{"positions": "rope", "batch_tokens": 32768, "dataset": "wikipedia_en"}
MLP neurons of a small language model. Each row is named by its layer, matrix (gate and up: input weights; down: output weights) and neuron, and shows model dimensions 96-223. Each number is 50 + 12 x the weight over its row's rms, rounded and kept within 0 to 99. A neuron's up and down rows have the sign that makes its largest values positive.
After each neuron's rows, "fires on" lists the tokens most often at its 100 highest values on Wikipedia text that the model never trained on.

L2.gate325:57 14 49 50 55 37 63 45 54 19 41 25 50 44 59 18 45 52 39 50 46 64 61 41 50 42 54 76 37 53 51 60 69 59 48 57 54 45 44 44 42 58 62 58 49 45 64 62 40 39 51 50 52 33 36 67 47 40 62 53 44 46 50 64 53 34 35 53 39 29 72 56 41 43 55 41 64 59 74 57 53 65 39 29 51 52 54 76 45 50 57 63 75 44 49 48 73 33 29 63 52 67 52 55 27 69 66 83 85 32 58 45 30 58 64 43 53 49 40 43 34 47 41 46 53 55 46 57
L2.up325:47 31 50 43 45 48 63 40 29 53 28 73 57 54 61 38 43 40 42 50 55 37 60 43 31 42 37 27 38 56 38 41 63 60 48 36 54 67 48 62 49 48 74 55 68 55 59 59 52 42 33 53 51 61 47 44 51 38 29 43 61 65 58 40 51 64 30 48 54 43 52 39 49 66 52 49 51 53 38 52 55 65 59 30 28 65 40 45 54 61 60 49 64 48 36 36 71 42 51 49 56 82 42 37 59 63 58 69 47 35 79 37 35 64 38 34 53 61 37 62 73 62 56 53 63 60 42 46
L2.down325:60 39 48 54 48 56 45 49 56 68 71 35 60 43 56 36 61 38 47 49 80 46 35 46 34 53 31 36 59 31 57 36 47 39 48 43 44 45 55 54 54 62 63 31 26 46 62 44 41 46 27 39 61 43 61 53 32 48 16 52 54 59 65 63 26 43 50 68 51 48 52 33 44 59 80 37 45 37 46 58 57 65 45 34 62 53 63 61 30 61 55 56 46 40 56 57 51 36 32 66 59 59 65 58 53 41 76 51 62 46 54 79 52 42 56 54 50 50 34 40 49 60 49 60 57 20 46 38
fires on: "m", "ad", "ol", "om", "ind", "em"

L2.gate110:41 51 57 50 57 63 59 56 58 68 38 57 44 64 55 30 67 53 55 28 49 52 53 43 47 24 46 46 55 49 50 45 58 45 54 54 50 32 52 44 82 44 55 67 51 19 48 66 43 40 44 48 53 63 49 49 48 73 54 50 39 39 41 51 48 49 34 34 43 46 51 51 30 56 64 47 45 69 39 59 43 36 38 43 29 54 42 66 36 39 70 54 76 41 57 45 50 52 69 63 34 58 50 30 59 52 36 66 47 45 59 58 56 67 39 41 54 34 52 54 47 22 25 55 39 57 53 52
L2.up110:71 56 44 45 50 49 22 74 53 47 51 39 44 66 47 51 33 46 69 72 38 68 31 37 42 70 44 51 61 64 62 35 79 64 53 51 60 44 67 62 37 49 37 64 26 49 51 62 58 30 56 43 25 63 41 61 50 48 50 57 63 35 47 70 44 55 59 46 52 51 51 48 67 65 78 44 47 46 66 43 48 58 42 59 75 45 33 57 61 38 49 46 49 52 64 69 45 27 66 48 40 51 49 39 43 36 49 47 41 44 47 54 67 45 41 60 66 27 67 59 42 37 49 49 51 55 60 53
L2.down110:37 63 46 60 52 58 45 47 53 40 37 44 51 61 75 62 44 69 63 61 55 51 36 72 51 62 55 51 57 55 37 62 46 35 65 56 54 43 59 64 48 41 28 52 48 57 56 33 53 50 72 48 38 54 46 42 31 58 59 37 55 32 51 38 61 37 42 44 54 64 63 64 49 32 52 49 50 55 36 54 96 69 63 58 50 53 33 37 45 46 25 54 57 47 62 62 51 53 47 46 60 63 49 72 56 56 45 51 44 62 37 62 26 34 47 54 45 67 50 73 49 52 53 34 38 48 00 58
fires on: "ic"

L3.gate371:35 42 71 54 41 68 61 37 60 53 53 51 44 43 50 67 41 53 50 44 36 36 54 61 42 51 59 38 43 55 46 55 66 56 51 48 58 44 38 25 48 46 72 51 46 60 51 58 61 57 47 45 43 33 41 39 42 53 46 35 38 27 48 35 51 51 47 53 64 55 51 62 39 58 21 69 45 39 58 40 58 46 41 51 51 41 57 47 54 61 63 45 46 42 36 47 68 59 55 49 85 67 50 45 49 62 61 55 51 61 41 61 56 48 43 57 44 83 50 64 58 49 56 54 62 45 48 66
L3.up371:45 44 68 47 43 69 31 63 42 73 58 68 51 65 59 64 38 69 40 34 39 39 48 42 51 54 59 48 37 51 54 46 48 60 61 44 48 50 54 40 41 75 53 41 43 49 43 42 39 42 64 60 32 61 51 69 69 40 74 64 46 54 43 34 62 54 51 28 57 30 21 68 64 50 57 46 54 71 52 54 29 56 41 34 63 48 53 37 42 51 54 63 52 49 64 28 56 51 57 42 43 55 57 37 42 50 55 43 44 48 37 47 65 53 47 76 78 42 54 59 58 60 76 82 59 26 71 41
L3.down371:52 56 58 47 64 70 63 54 68 57 58 40 37 66 75 59 42 70 33 58 52 47 42 62 66 63 58 42 51 56 48 61 19 52 50 55 51 64 39 47 73 53 39 56 61 55 49 54 67 56 69 31 45 74 44 38 65 55 50 49 46 45 69 47 52 30 36 53 72 64 53 32 57 42 51 56 44 43 71 58 50 25 64 51 37 57 58 59 44 43 51 54 36 48 51 58 43 51 58 73 56 47 50 47 53 54 46 60 41 37 53 70 25 38 54 55 40 40 18 52 41 47 38 50 35 21 31 53
fires on: "i", "at", "u", "ie", "es"

L6.gate53:39 57 58 51 68 47 61 45 53 27 32 70 56 50 30 61 48 53 63 43 52 48 58 46 49 43 50 43 51 41 53 41 29 38 46 64 46 35 46 25 66 54 54 61 43 55 66 57 50 42 45 60 37 47 60 42 31 46 33 41 30 51 28 52 60 37 49 27 51 41 55 39 55 35 51 58 45 46 44 67 43 40 27 50 41 55 42 48 37 71 52 52 61 52 48 49 70 45 61 52 39 58 20 44 37 56 85 33 72 50 48 50 38 53 63 60 38 40 65 53 46 26 44 53 59 52 53 54
L6.up53:77 47 45 55 45 54 58 30 32 40 47 67 44 69 27 57 52 55 50 49 53 41 53 46 75 34 47 48 59 64 58 58 52 40 60 60 45 79 62 55 52 67 60 42 60 65 41 77 46 50 32 41 42 50 62 26 26 53 38 48 59 36 54 51 78 49 46 23 38 41 61 55 75 41 63 35 50 70 60 34 64 47 48 36 62 37 56 36 44 40 60 17 53 71 26 42 58 51 57 58 54 48 59 47 42 49 31 43 55 60 47 54 68 52 37 52 59 61 57 72 34 42 36 40 52 45 48 44
L6.down53:60 47 36 42 52 37 42 54 61 53 45 56 34 68 58 54 34 34 38 53 49 40 37 53 60 45 50 74 50 40 48 44 43 57 55 54 54 37 47 47 87 49 55 53 56 49 34 49 42 48 48 29 31 36 42 62 37 79 49 50 54 55 61 54 45 44 55 47 43 47 52 60 51 70 29 53 39 15 46 58 48 30 63 28 26 69 47 58 43 68 32 56 36 38 61 66 76 47 51 65 34 66 36 46 45 54 56 50 35 41 48 56 49 60 52 54 59 62 41 57 39 43 33 50 33 51 72 45
fires on: "ul", "on", "ail", "c", "ign"

L6.gate365:62 54 38 60 56 43 52 64 55 52 28 50 44 45 45 47 53 19 56 33 39 60 49 45 82 32 52 22 32 53 48 19 53 62 42 42 50 50 57 72 46 70 59 49 68 46 46 55 31 28 40 40 42 60 51 70 57 53 47 61 64 77 48 44 47 68 51 39 58 29 64 59 44 79 50 67 57 49 58 42 49 74 43 35 53 46 61 51 48 63 71 57 27 45 53 56 54 41 52 64 69 67 59 51 53 56 48 39 42 36 52 48 46 33 36 52 42 58 57 51 66 59 40 64 46 47 52 49
L6.up365:79 31 46 53 33 60 42 41 29 48 59 27 55 40 58 37 60 59 34 43 44 38 51 60 40 52 34 64 48 52 45 37 52 38 59 67 22 51 50 41 38 27 40 42 58 50 39 57 48 35 39 40 43 56 48 62 49 60 38 60 48 66 44 67 63 44 39 83 57 61 56 48 33 85 61 43 34 60 54 21 42 55 43 28 40 35 51 61 42 60 56 37 58 44 54 58 55 55 56 63 62 43 59 63 43 60 62 42 39 60 65 31 65 39 50 46 73 38 43 67 44 71 51 41 65 56 49 42
L6.down365:54 60 45 56 31 52 60 31 61 51 51 48 52 56 53 45 52 50 52 31 57 54 18 16 43 45 34 43 38 39 46 34 49 31 66 63 40 53 57 46 67 69 39 58 33 74 50 61 57 52 58 44 66 67 47 28 32 53 54 51 58 53 51 65 44 30 54 57 44 43 49 69 49 48 68 46 60 32 46 50 43 28 51 49 64 57 57 60 35 59 65 52 48 54 69 31 61 59 33 57 46 50 70 59 29 46 50 48 53 39 30 68 54 35 58 31 47 31 48 30 21 39 46 48 42 35 86 58
fires on: "and", "ip", "ind", "at", "ol", "am"

L6.gate320:54 60 55 39 34 63 60 52 49 52 42 54 49 51 57 42 37 47 52 31 56 48 34 39 66 40 59 59 53 50 46 44 69 51 49 52 35 32 69 49 55 28 64 26 52 60 39 57 59 53 64 57 41 71 35 57 45 28 55 65 58 52 64 38 65 48 68 52 37 52 57 71 31 64 43 56 36 33 43 44 47 64 53 63 66 55 51 51 44 46 45 43 39 52 41 70 38 45 35 54 50 43 42 37 68 64 44 72 47 41 67 41 55 53 39 55 48 60 46 61 45 50 48 49 61 41 47 52
L6.up320:59 48 38 67 57 51 45 63 52 61 59 27 69 54 48 53 48 52 61 46 57 84 41 55 61 51 43 42 58 59 78 31 62 51 41 52 44 30 45 61 45 69 49 35 74 64 38 42 35 47 25 62 33 57 47 62 68 36 70 51 36 56 58 36 52 42 61 38 63 45 57 55 49 65 46 38 37 56 52 25 39 49 45 55 38 38 38 32 57 53 55 39 48 73 51 44 50 48 56 60 42 46 43 49 62 39 52 82 56 32 64 19 48 37 51 44 46 50 38 51 57 45 58 67 49 49 56 38
L6.down320:52 40 55 38 73 30 33 49 63 45 61 32 56 78 61 30 76 52 60 64 48 56 68 48 38 65 52 51 54 33 51 48 44 37 36 51 53 49 49 46 53 56 56 55 42 71 28 56 54 80 55 47 57 62 65 41 33 31 64 61 42 73 59 46 27 65 58 39 69 61 35 73 55 49 53 50 28 62 51 37 46 57 53 50 38 52 61 63 42 42 36 61 28 58 28 71 54 50 61 44 47 60 50 61 52 44 50 61 58 33 54 41 62 45 75 42 41 34 44 52 47 47 74 39 63 54 35 42
fires on: "au", "E", "in", "ir", "at"

L3.gate44:45 40 58 20 25 42 42 63 48 33 40 51 40 59 25 63 75 46 54 51 37 78 45 46 38 53 50 41 60 69 31 32 61 62 37 51 55 48 45 63 50 47 53 46 62 52 79 47 53 80 58 42 59 52 56 77 56 36 45 59 48 62 55 46 66 51 49 70 57 39 61 55 46 66 54 36 46 56 49 39 39 49 43 58 75 52 53 50 57 39 37 59 55 73 43 36 56 64 66 78 66 65 45 39 75 58 67 42 58 28 38 38 44 46 30 37 42 40 41 48 48 40 46 47 54 58 52 46
L3.up44:55 47 35 42 58 65 38 47 52 51 42 54 32 48 36 66 35 40 61 60 57 44 66 54 48 23 64 39 32 68 57 62 59 29 64 36 49 56 64 54 41 49 51 68 32 48 65 54 21 72 55 51 49 67 44 47 47 38 59 45 32 67 65 40 54 51 39 68 59 43 65 53 40 44 58 54 42 55 55 32 51 47 57 43 54 61 65 55 56 46 51 56 48 48 56 46 83 47 52 59 39 51 61 42 62 48 88 52 40 61 51 31 44 45 45 41 34 61 26 48 41 36 72 62 70 50 44 47
L3.down44:49 47 32 37 40 47 47 38 42 61 66 46 39 56 58 49 55 47 53 40 56 48 54 37 41 50 56 53 57 73 62 67 45 43 46 07 36 29 43 43 45 49 40 57 57 43 41 50 47 63 44 50 58 41 45 55 53 70 64 70 34 69 46 69 38 64 57 51 27 49 42 60 39 56 39 49 40 37 58 42 54 44 24 43 44 53 39 72 46 53 56 61 54 57 52 43 30 34 42 35 47 74 47 58 67 42 29 33 56 46 68 43 72 54 65 69 61 46 36 50 48 41 59 39 40 56 47 31
fires on: "fin", "ir", "min", "il", "al", "to "

L3.gate265:62 62 51 32 47 66 38 53 46 47 31 70 63 53 44 58 53 52 61 32 55 77 74 48 23 42 45 44 71 65 28 60 68 39 72 41 49 53 49 40 60 53 57 37 54 59 69 62 60 49 47 60 68 56 39 44 26 62 56 43 59 49 50 73 67 53 59 43 62 56 47 55 42 69 54 50 65 19 23 41 59 45 29 37 60 50 52 57 42 33 43 50 32 46 45 35 55 42 42 55 52 67 36 27 29 67 65 45 54 66 45 59 27 33 51 37 35 54 48 43 40 62 46 55 57 55 43 69
L3.up265:42 48 52 61 51 61 51 53 38 49 42 62 60 62 53 59 60 47 37 56 43 81 86 40 25 40 47 36 53 57 39 45 56 52 40 41 59 67 50 48 50 49 34 69 52 55 53 77 48 48 44 81 58 69 52 39 12 43 34 62 52 45 45 60 75 39 47 43 42 53 41 57 37 53 52 31 64 25 23 45 40 54 52 37 49 65 43 30 25 50 50 62 30 47 44 50 39 49 43 56 41 69 39 63 42 37 68 32 62 53 57 58 33 28 51 47 47 54 47 42 40 55 49 46 56 52 57 43
L3.down265:41 47 59 35 51 51 51 54 51 44 68 58 54 52 62 55 61 37 55 31 44 71 40 53 43 49 88 36 23 56 60 50 66 55 37 49 43 58 73 32 46 55 37 42 68 73 38 66 54 58 44 35 46 57 47 44 63 55 52 57 53 59 69 67 50 36 56 40 62 62 39 50 66 38 52 46 22 46 60 57 49 57 71 70 22 62 56 60 40 47 40 63 38 52 41 62 34 61 36 38 53 49 49 32 60 37 54 36 60 65 37 25 29 43 45 64 67 51 62 68 18 43 36 59 56 49 54 51
fires on: "mo", "e", "d", "ari", "Wi", "i"

L3.gate143:38 25 58 67 60 59 59 42 57 53 46 72 32 71 51 45 48 31 44 47 65 44 62 42 68 45 65 66 68 48 30 30 44 54 71 58 51 79 69 55 62 46 45 52 44 57 34 71 63 48 71 69 43 41 51 56 35 46 61 58 59 34 61 45 52 45 54 43 47 55 41 37 55 31 72 31 50 41 34 73 56 47 40 61 68 41 60 48 72 44 28 48 53 58 63 30 60 44 46 48 61 60 54 30 63 76 40 60 43 44 40 57 39 21 45 53 52 48 58 68 64 54 60 53 58 40 34 65
L3.up143:39 51 68 84 46 39 52 41 52 54 36 65 42 65 65 62 47 53 38 66 55 71 52 56 59 60 58 79 59 33 38 39 50 59 39 54 47 80 63 66 42 42 50 48 45 54 35 61 47 73 59 74 65 48 61 57 44 58 54 52 60 37 53 47 48 45 52 38 57 55 43 29 53 49 60 38 25 48 43 68 52 51 41 61 47 36 67 42 69 57 48 61 43 63 27 44 47 52 39 49 71 61 37 53 55 57 34 63 57 40 46 53 56 48 39 40 67 45 44 56 60 44 48 37 54 53 48 59
L3.down143:46 57 46 61 48 50 55 67 61 53 55 52 54 64 57 75 51 41 53 66 57 32 53 53 72 53 85 29 47 56 53 51 53 67 61 48 53 60 66 49 41 52 53 49 31 74 25 48 49 32 41 79 56 55 46 33 70 51 49 52 76 13 53 40 46 49 31 56 58 69 50 44 69 28 42 47 29 43 33 39 29 36 76 76 45 49 60 21 50 37 53 36 36 51 33 59 58 61 46 34 53 54 63 61 49 43 47 49 61 58 45 42 45 38 47 45 36 56 58 64 61 53 44 45 45 52 69 58
fires on: "i", "Mi", "ie"

L3.gate388:47 65 20 41 45 56 31 25 42 39 38 30 52 36 53 37 48 58 49 53 18 30 62 43 41 58 57 83 54 53 44 39 51 44 44 54 48 39 48 47 55 56 53 40 40 47 72 62 75 46 36 68 59 46 65 40 63 75 73 52 41 64 46 52 39 57 52 56 40 47 56 66 47 60 59 62 44 60 29 40 46 46 40 58 61 30 65 49 42 53 56 41 54 43 49 52 75 38 67 35 46 47 48 49 49 57 46 42 59 60 39 50 54 56 46 62 72 42 39 63 67 56 38 63 28 59 50 51
L3.up388:48 62 51 68 47 41 60 66 43 85 58 51 37 63 48 76 43 40 52 41 48 59 28 84 35 54 43 48 41 43 52 58 64 40 65 59 52 35 36 66 59 73 40 52 62 52 48 38 37 56 44 48 38 31 60 68 46 23 61 53 60 47 45 39 63 56 45 48 49 20 34 32 48 50 48 55 37 39 41 50 57 59 52 36 37 42 73 54 53 57 43 38 26 44 54 60 44 40 56 36 45 42 56 58 64 60 52 42 41 50 63 45 62 41 50 43 34 78 38 48 64 63 57 52 53 34 48 57
L3.down388:39 66 41 57 45 61 40 50 32 41 30 47 40 70 53 44 63 69 43 41 48 34 61 54 37 66 58 71 59 63 33 52 66 53 61 66 52 19 44 48 67 44 53 61 39 47 60 63 46 44 43 65 63 39 38 33 26 41 36 47 31 64 41 36 54 42 56 45 30 67 29 50 15 51 26 48 60 37 33 53 74 34 41 72 54 60 59 63 54 64 45 38 55 42 33 41 66 54 56 53 65 57 53 57 46 53 46 34 43 39 61 51 41 55 35 53 43 48 34 54 37 47 60 43 30 68 32 40
fires on: "can ", "eb", "amp", "el", "would ", "ow"

L2.gate130:85 34 60 51 50 62 55 49 54 70 49 37 38 45 32 37 44 53 63 30 37 72 50 39 44 40 28 70 68 62 74 53 54 27 55 36 46 39 67 64 56 43 48 45 61 28 55 48 52 28 37 42 41 55 43 54 52 54 58 49 42 55 58 46 47 46 61 18 69 45 42 49 59 49 67 20 33 43 69 63 57 51 53 32 52 33 48 83 64 35 52 42 35 48 28 57 60 53 50 56 44 54 56 46 60 62 58 64 46 63 40 57 47 44 50 26 52 31 55 66 39 60 36 60 62 44 46 73
L2.up130:69 46 52 46 35 48 50 41 44 61 34 29 41 53 43 38 45 52 63 32 49 73 33 50 52 43 41 72 58 62 60 42 47 54 46 57 39 64 77 63 48 56 60 66 35 22 54 33 42 22 38 62 52 57 44 42 48 60 71 60 55 57 54 48 73 46 49 26 48 44 29 34 28 37 49 48 30 48 55 63 46 48 57 49 54 48 64 61 57 54 43 50 37 28 40 47 56 56 59 65 47 41 46 56 61 45 35 41 62 45 41 43 46 38 42 51 53 34 44 56 63 44 47 61 64 29 51 59
L2.down130:50 45 27 71 52 62 56 41 57 51 68 49 41 36 51 62 60 67 44 41 67 48 45 52 56 59 50 47 33 23 71 66 58 51 54 59 40 39 44 62 42 35 42 59 45 61 46 46 25 30 51 68 38 61 40 58 42 55 69 52 60 48 45 37 50 36 60 43 45 34 37 39 55 58 55 32 49 49 62 61 46 60 54 58 34 49 46 75 29 25 49 48 53 24 51 77 46 67 55 53 57 57 59 49 36 19 37 47 47 49 53 43 36 37 38 72 63 60 72 54 61 56 33 59 37 34 53 52
fires on: "ic", "ian", "of ", "ome"

L3.gate349:42 31 66 35 31 69 56 58 45 47 56 65 64 64 47 60 59 54 36 37 61 64 63 60 78 37 49 65 33 33 40 41 54 50 51 60 46 66 54 48 49 50 41 44 58 47 48 51 62 60 44 55 55 52 54 58 78 37 32 61 64 57 59 45 54 49 50 38 78 69 29 65 51 54 42 47 52 39 46 59 35 59 41 65 54 40 59 54 41 44 51 58 52 50 57 56 51 42 49 47 72 52 65 51 55 56 42 48 58 52 56 47 43 33 46 56 52 32 39 43 33 54 61 47 67 34 59 50
L3.up349:46 31 60 39 50 83 49 54 41 50 47 83 66 53 50 51 52 47 72 49 32 61 57 53 44 63 46 55 52 62 17 27 48 32 50 36 46 44 87 42 24 59 41 42 54 60 37 35 62 35 41 38 52 51 60 50 55 45 39 46 63 48 40 63 51 62 52 43 60 42 46 76 48 78 42 66 58 50 39 41 49 45 55 54 64 37 58 35 45 70 53 58 50 42 42 58 65 52 53 39 86 53 49 45 37 64 40 60 53 49 31 63 63 65 51 49 51 48 55 36 21 69 71 44 55 46 51 59
L3.down349:45 44 54 37 42 55 42 44 51 72 54 55 38 62 52 72 53 51 56 49 45 33 26 55 42 46 77 46 43 58 48 48 66 35 70 51 41 45 75 49 60 54 36 48 70 50 39 52 66 41 50 51 37 55 58 37 61 71 49 53 58 28 49 54 44 33 32 36 55 76 49 41 54 40 55 38 34 61 77 52 48 41 57 89 32 40 62 47 48 54 48 59 40 63 54 61 48 48 60 61 38 57 53 25 39 63 51 58 45 62 36 42 55 45 63 65 58 66 29 81 52 40 41 53 66 45 55 49
fires on: "i", "at", "ap", "y"

L6.gate294:70 61 42 49 63 52 49 45 66 63 40 56 18 34 52 38 50 59 42 49 24 62 45 49 62 33 53 59 45 43 39 46 68 37 40 71 46 33 42 33 47 73 39 43 15 30 47 59 34 56 61 59 50 62 57 49 59 49 65 57 51 47 41 54 42 60 45 38 33 50 74 43 42 75 33 53 41 62 56 69 41 65 39 38 68 51 31 50 27 35 41 44 49 51 45 51 61 46 65 50 60 56 60 60 36 42 77 37 34 42 39 51 57 36 61 59 52 44 63 63 62 64 45 48 41 31 60 45
L6.up294:77 33 47 65 34 55 54 51 49 50 43 46 47 48 46 47 43 63 31 43 43 54 61 66 47 41 53 51 40 66 50 46 58 61 33 48 33 33 47 70 44 66 64 34 60 48 59 39 41 57 36 53 49 28 43 48 70 72 46 31 41 55 79 72 58 65 38 44 64 51 61 63 50 62 25 54 74 42 66 24 44 28 37 40 38 39 54 53 66 52 67 46 45 54 61 48 42 25 64 50 41 44 45 49 52 37 51 58 45 79 56 59 61 48 65 55 45 37 59 54 45 51 37 30 47 42 64 66
L6.down294:42 54 37 55 49 41 55 40 33 67 53 61 64 45 60 60 39 50 56 60 53 55 35 43 51 51 56 46 54 55 51 48 41 58 57 39 36 63 45 45 63 44 62 55 65 35 26 45 46 48 61 53 69 55 53 53 41 52 27 46 70 58 47 55 63 57 57 61 58 54 50 61 50 65 54 51 16 67 29 57 64 59 80 63 38 36 35 61 59 54 37 31 45 66 53 55 54 68 41 61 58 40 38 55 65 56 36 63 60 54 33 63 36 67 42 39 65 63 66 62 66 41 55 40 56 32 23 55
fires on: "ens", "un", "th", "eg", "ob", "mp"

L2.gate145:47 56 59 51 46 61 45 71 33 55 36 34 32 46 43 59 41 32 30 54 51 32 35 58 40 36 49 43 67 86 62 24 69 52 52 58 49 45 47 32 39 62 47 38 46 46 55 59 61 61 52 66 42 55 51 44 49 67 59 54 39 67 50 50 26 48 44 52 36 54 65 36 53 47 44 50 46 39 36 34 52 56 57 54 64 68 42 34 57 43 43 43 40 55 70 42 34 51 68 66 49 72 70 42 32 65 71 60 35 62 36 35 60 31 52 39 56 46 67 72 44 51 48 50 57 70 51 55
L2.up145:48 41 79 52 53 59 46 55 62 50 40 67 53 42 65 41 46 48 52 52 55 45 58 33 56 49 46 48 43 46 49 54 38 51 53 51 45 48 34 53 56 51 55 44 21 46 43 53 49 34 50 42 41 34 51 52 44 52 52 35 69 40 43 66 37 58 28 65 27 51 49 62 37 84 20 54 46 58 78 64 41 40 45 50 25 54 38 62 37 59 86 51 38 54 37 44 69 43 34 61 41 40 51 67 40 39 73 50 50 55 50 59 49 50 35 55 51 32 37 41 42 46 58 58 30 55 61 53
L2.down145:54 53 29 43 53 52 51 43 40 47 45 20 61 44 57 50 39 67 68 50 58 58 56 48 34 70 46 46 59 48 38 53 50 58 71 45 39 54 40 59 54 60 75 53 58 34 68 41 38 45 56 44 55 43 64 31 51 54 51 59 52 40 79 36 53 58 54 33 59 52 73 67 56 71 37 60 68 48 42 41 59 40 52 58 54 37 52 36 65 58 30 49 39 43 51 49 42 53 34 52 54 53 55 53 48 55 59 54 39 40 71 43 13 50 48 33 29 48 09 71 52 18 48 59 45 68 07 57
fires on: "am", "nam", "un", "der ", "en", "th"

L2.gate439:64 26 36 42 49 56 51 41 61 66 50 55 67 63 51 40 47 55 58 55 47 46 45 33 53 49 46 54 46 46 47 47 41 44 42 66 43 47 54 44 51 40 35 44 40 45 73 59 40 45 68 72 45 34 38 47 54 38 63 36 61 56 58 34 42 42 44 26 48 54 43 43 45 33 39 58 46 33 49 56 47 59 52 56 31 54 62 64 66 53 47 54 40 52 45 55 61 39 44 59 26 55 80 40 32 51 39 57 68 41 51 45 31 61 61 52 39 33 47 43 33 59 67 41 50 51 54 46
L2.up439:52 30 27 45 49 60 42 50 38 54 42 74 36 43 43 54 34 61 62 42 52 77 58 36 55 53 36 59 35 52 46 49 57 70 41 46 57 49 58 51 67 40 50 47 51 55 45 76 54 64 47 53 42 49 66 41 79 46 52 41 49 58 64 59 45 60 36 44 58 66 32 57 50 67 55 65 57 64 51 29 41 19 62 68 52 52 53 70 51 64 65 61 32 35 67 54 52 47 51 28 67 57 58 70 62 48 44 57 41 54 29 53 44 56 38 53 53 45 58 45 44 72 46 54 55 70 61 47
L2.down439:28 56 30 43 49 58 56 51 61 45 59 50 47 36 57 69 42 43 54 37 70 41 69 60 53 38 58 62 48 61 56 77 57 60 46 62 37 43 59 59 63 52 60 30 75 59 35 39 30 57 63 36 49 53 45 55 56 24 47 32 48 55 32 59 57 43 39 41 45 68 48 62 60 43 37 48 69 46 49 36 34 49 50 47 55 47 48 57 58 56 62 51 30 46 61 58 36 67 39 64 53 40 57 46 38 41 53 52 55 45 40 70 61 59 62 68 58 53 68 73 60 55 41 34 41 63 99 37
fires on: "et", "No ", "no ", "ch ", "ant "

L2.gate35:54 40 53 38 55 55 67 48 23 38 32 54 70 59 42 54 48 64 42 58 89 62 61 44 55 44 45 50 67 46 39 37 51 55 37 54 26 51 63 41 38 36 63 34 48 50 55 59 66 34 44 46 81 36 51 42 59 50 51 44 54 43 49 64 43 56 26 44 27 22 56 68 31 44 57 30 28 46 59 57 46 46 34 50 48 33 51 55 48 52 56 40 59 54 58 38 57 27 37 61 57 37 79 40 48 47 61 65 38 54 43 48 46 44 45 69 41 53 49 48 54 41 50 38 58 49 55 43
L2.up35:52 72 46 33 50 66 57 50 32 34 46 67 67 75 46 40 48 57 37 43 82 55 59 56 41 47 47 61 69 62 39 43 58 53 38 51 35 65 60 51 25 26 67 53 58 60 58 47 53 44 43 47 71 41 47 31 61 45 54 40 52 41 35 45 29 57 32 41 30 27 59 59 36 37 60 36 36 49 59 55 46 44 48 50 76 45 57 54 49 64 46 31 50 52 53 42 55 37 49 62 51 36 62 46 50 54 41 59 58 52 36 61 43 52 59 60 39 68 54 62 27 41 71 33 37 53 56 49
L2.down35:41 56 46 47 55 47 47 61 55 42 57 37 42 51 56 66 55 50 45 39 48 57 49 61 51 40 44 54 42 55 39 41 45 58 12 56 37 55 61 58 40 20 53 48 41 57 53 69 47 50 51 55 32 49 56 51 45 53 54 47 59 45 51 62 49 44 41 48 47 57 47 52 65 51 39 43 64 54 58 43 00 55 49 52 42 36 47 46 35 41 53 55 45 39 48 48 64 36 48 43 42 43 41 64 50 30 39 49 55 50 54 41 43 56 47 48 63 65 59 52 48 31 65 47 48 60 99 51
fires on: "ish ", "ed ", "ian ", "ese ", "i ", "an "

L2.gate61:72 53 59 49 40 57 53 63 08 52 58 35 64 37 57 54 56 51 25 33 56 69 37 49 37 73 45 60 48 42 46 33 58 53 52 46 29 54 35 59 43 51 46 37 64 49 62 79 50 37 57 72 38 21 06 63 36 65 34 80 50 54 50 47 40 70 55 52 53 52 30 48 38 51 23 42 41 62 69 47 48 51 40 38 32 51 68 65 60 50 59 59 31 48 59 56 51 50 57 59 55 66 41 55 71 55 36 52 82 32 55 39 51 61 53 57 36 33 33 65 36 50 50 47 35 33 44 72
L2.up61:40 56 52 34 53 46 51 70 64 54 46 74 48 41 69 34 56 48 49 67 37 48 57 65 49 68 36 39 46 32 61 64 57 49 50 54 56 58 33 53 55 52 55 29 45 51 43 69 50 55 29 52 66 52 55 52 45 55 71 42 42 16 59 46 23 27 53 39 34 57 51 44 37 56 45 37 35 86 49 44 48 47 56 49 39 43 39 51 46 48 92 39 56 41 33 43 68 57 43 41 66 64 35 19 67 48 59 53 44 46 39 27 71 51 33 39 59 36 39 52 54 39 55 64 73 55 53 39
L2.down61:37 68 46 24 25 39 55 73 51 27 58 42 58 50 55 45 61 53 53 55 73 66 63 56 72 42 42 45 47 55 43 44 54 69 42 62 39 38 60 46 50 31 50 38 42 44 54 41 74 36 42 30 68 32 60 35 56 48 67 54 52 43 42 35 52 54 53 65 42 63 63 51 54 62 58 54 55 51 47 49 41 28 45 51 53 53 55 20 42 36 58 36 51 39 40 61 55 63 55 52 35 54 52 74 67 60 52 40 33 27 49 48 58 45 60 60 34 69 65 38 51 24 62 38 29 38 80 62
fires on: "or", "ax", "um ", "ake ", "y", "am"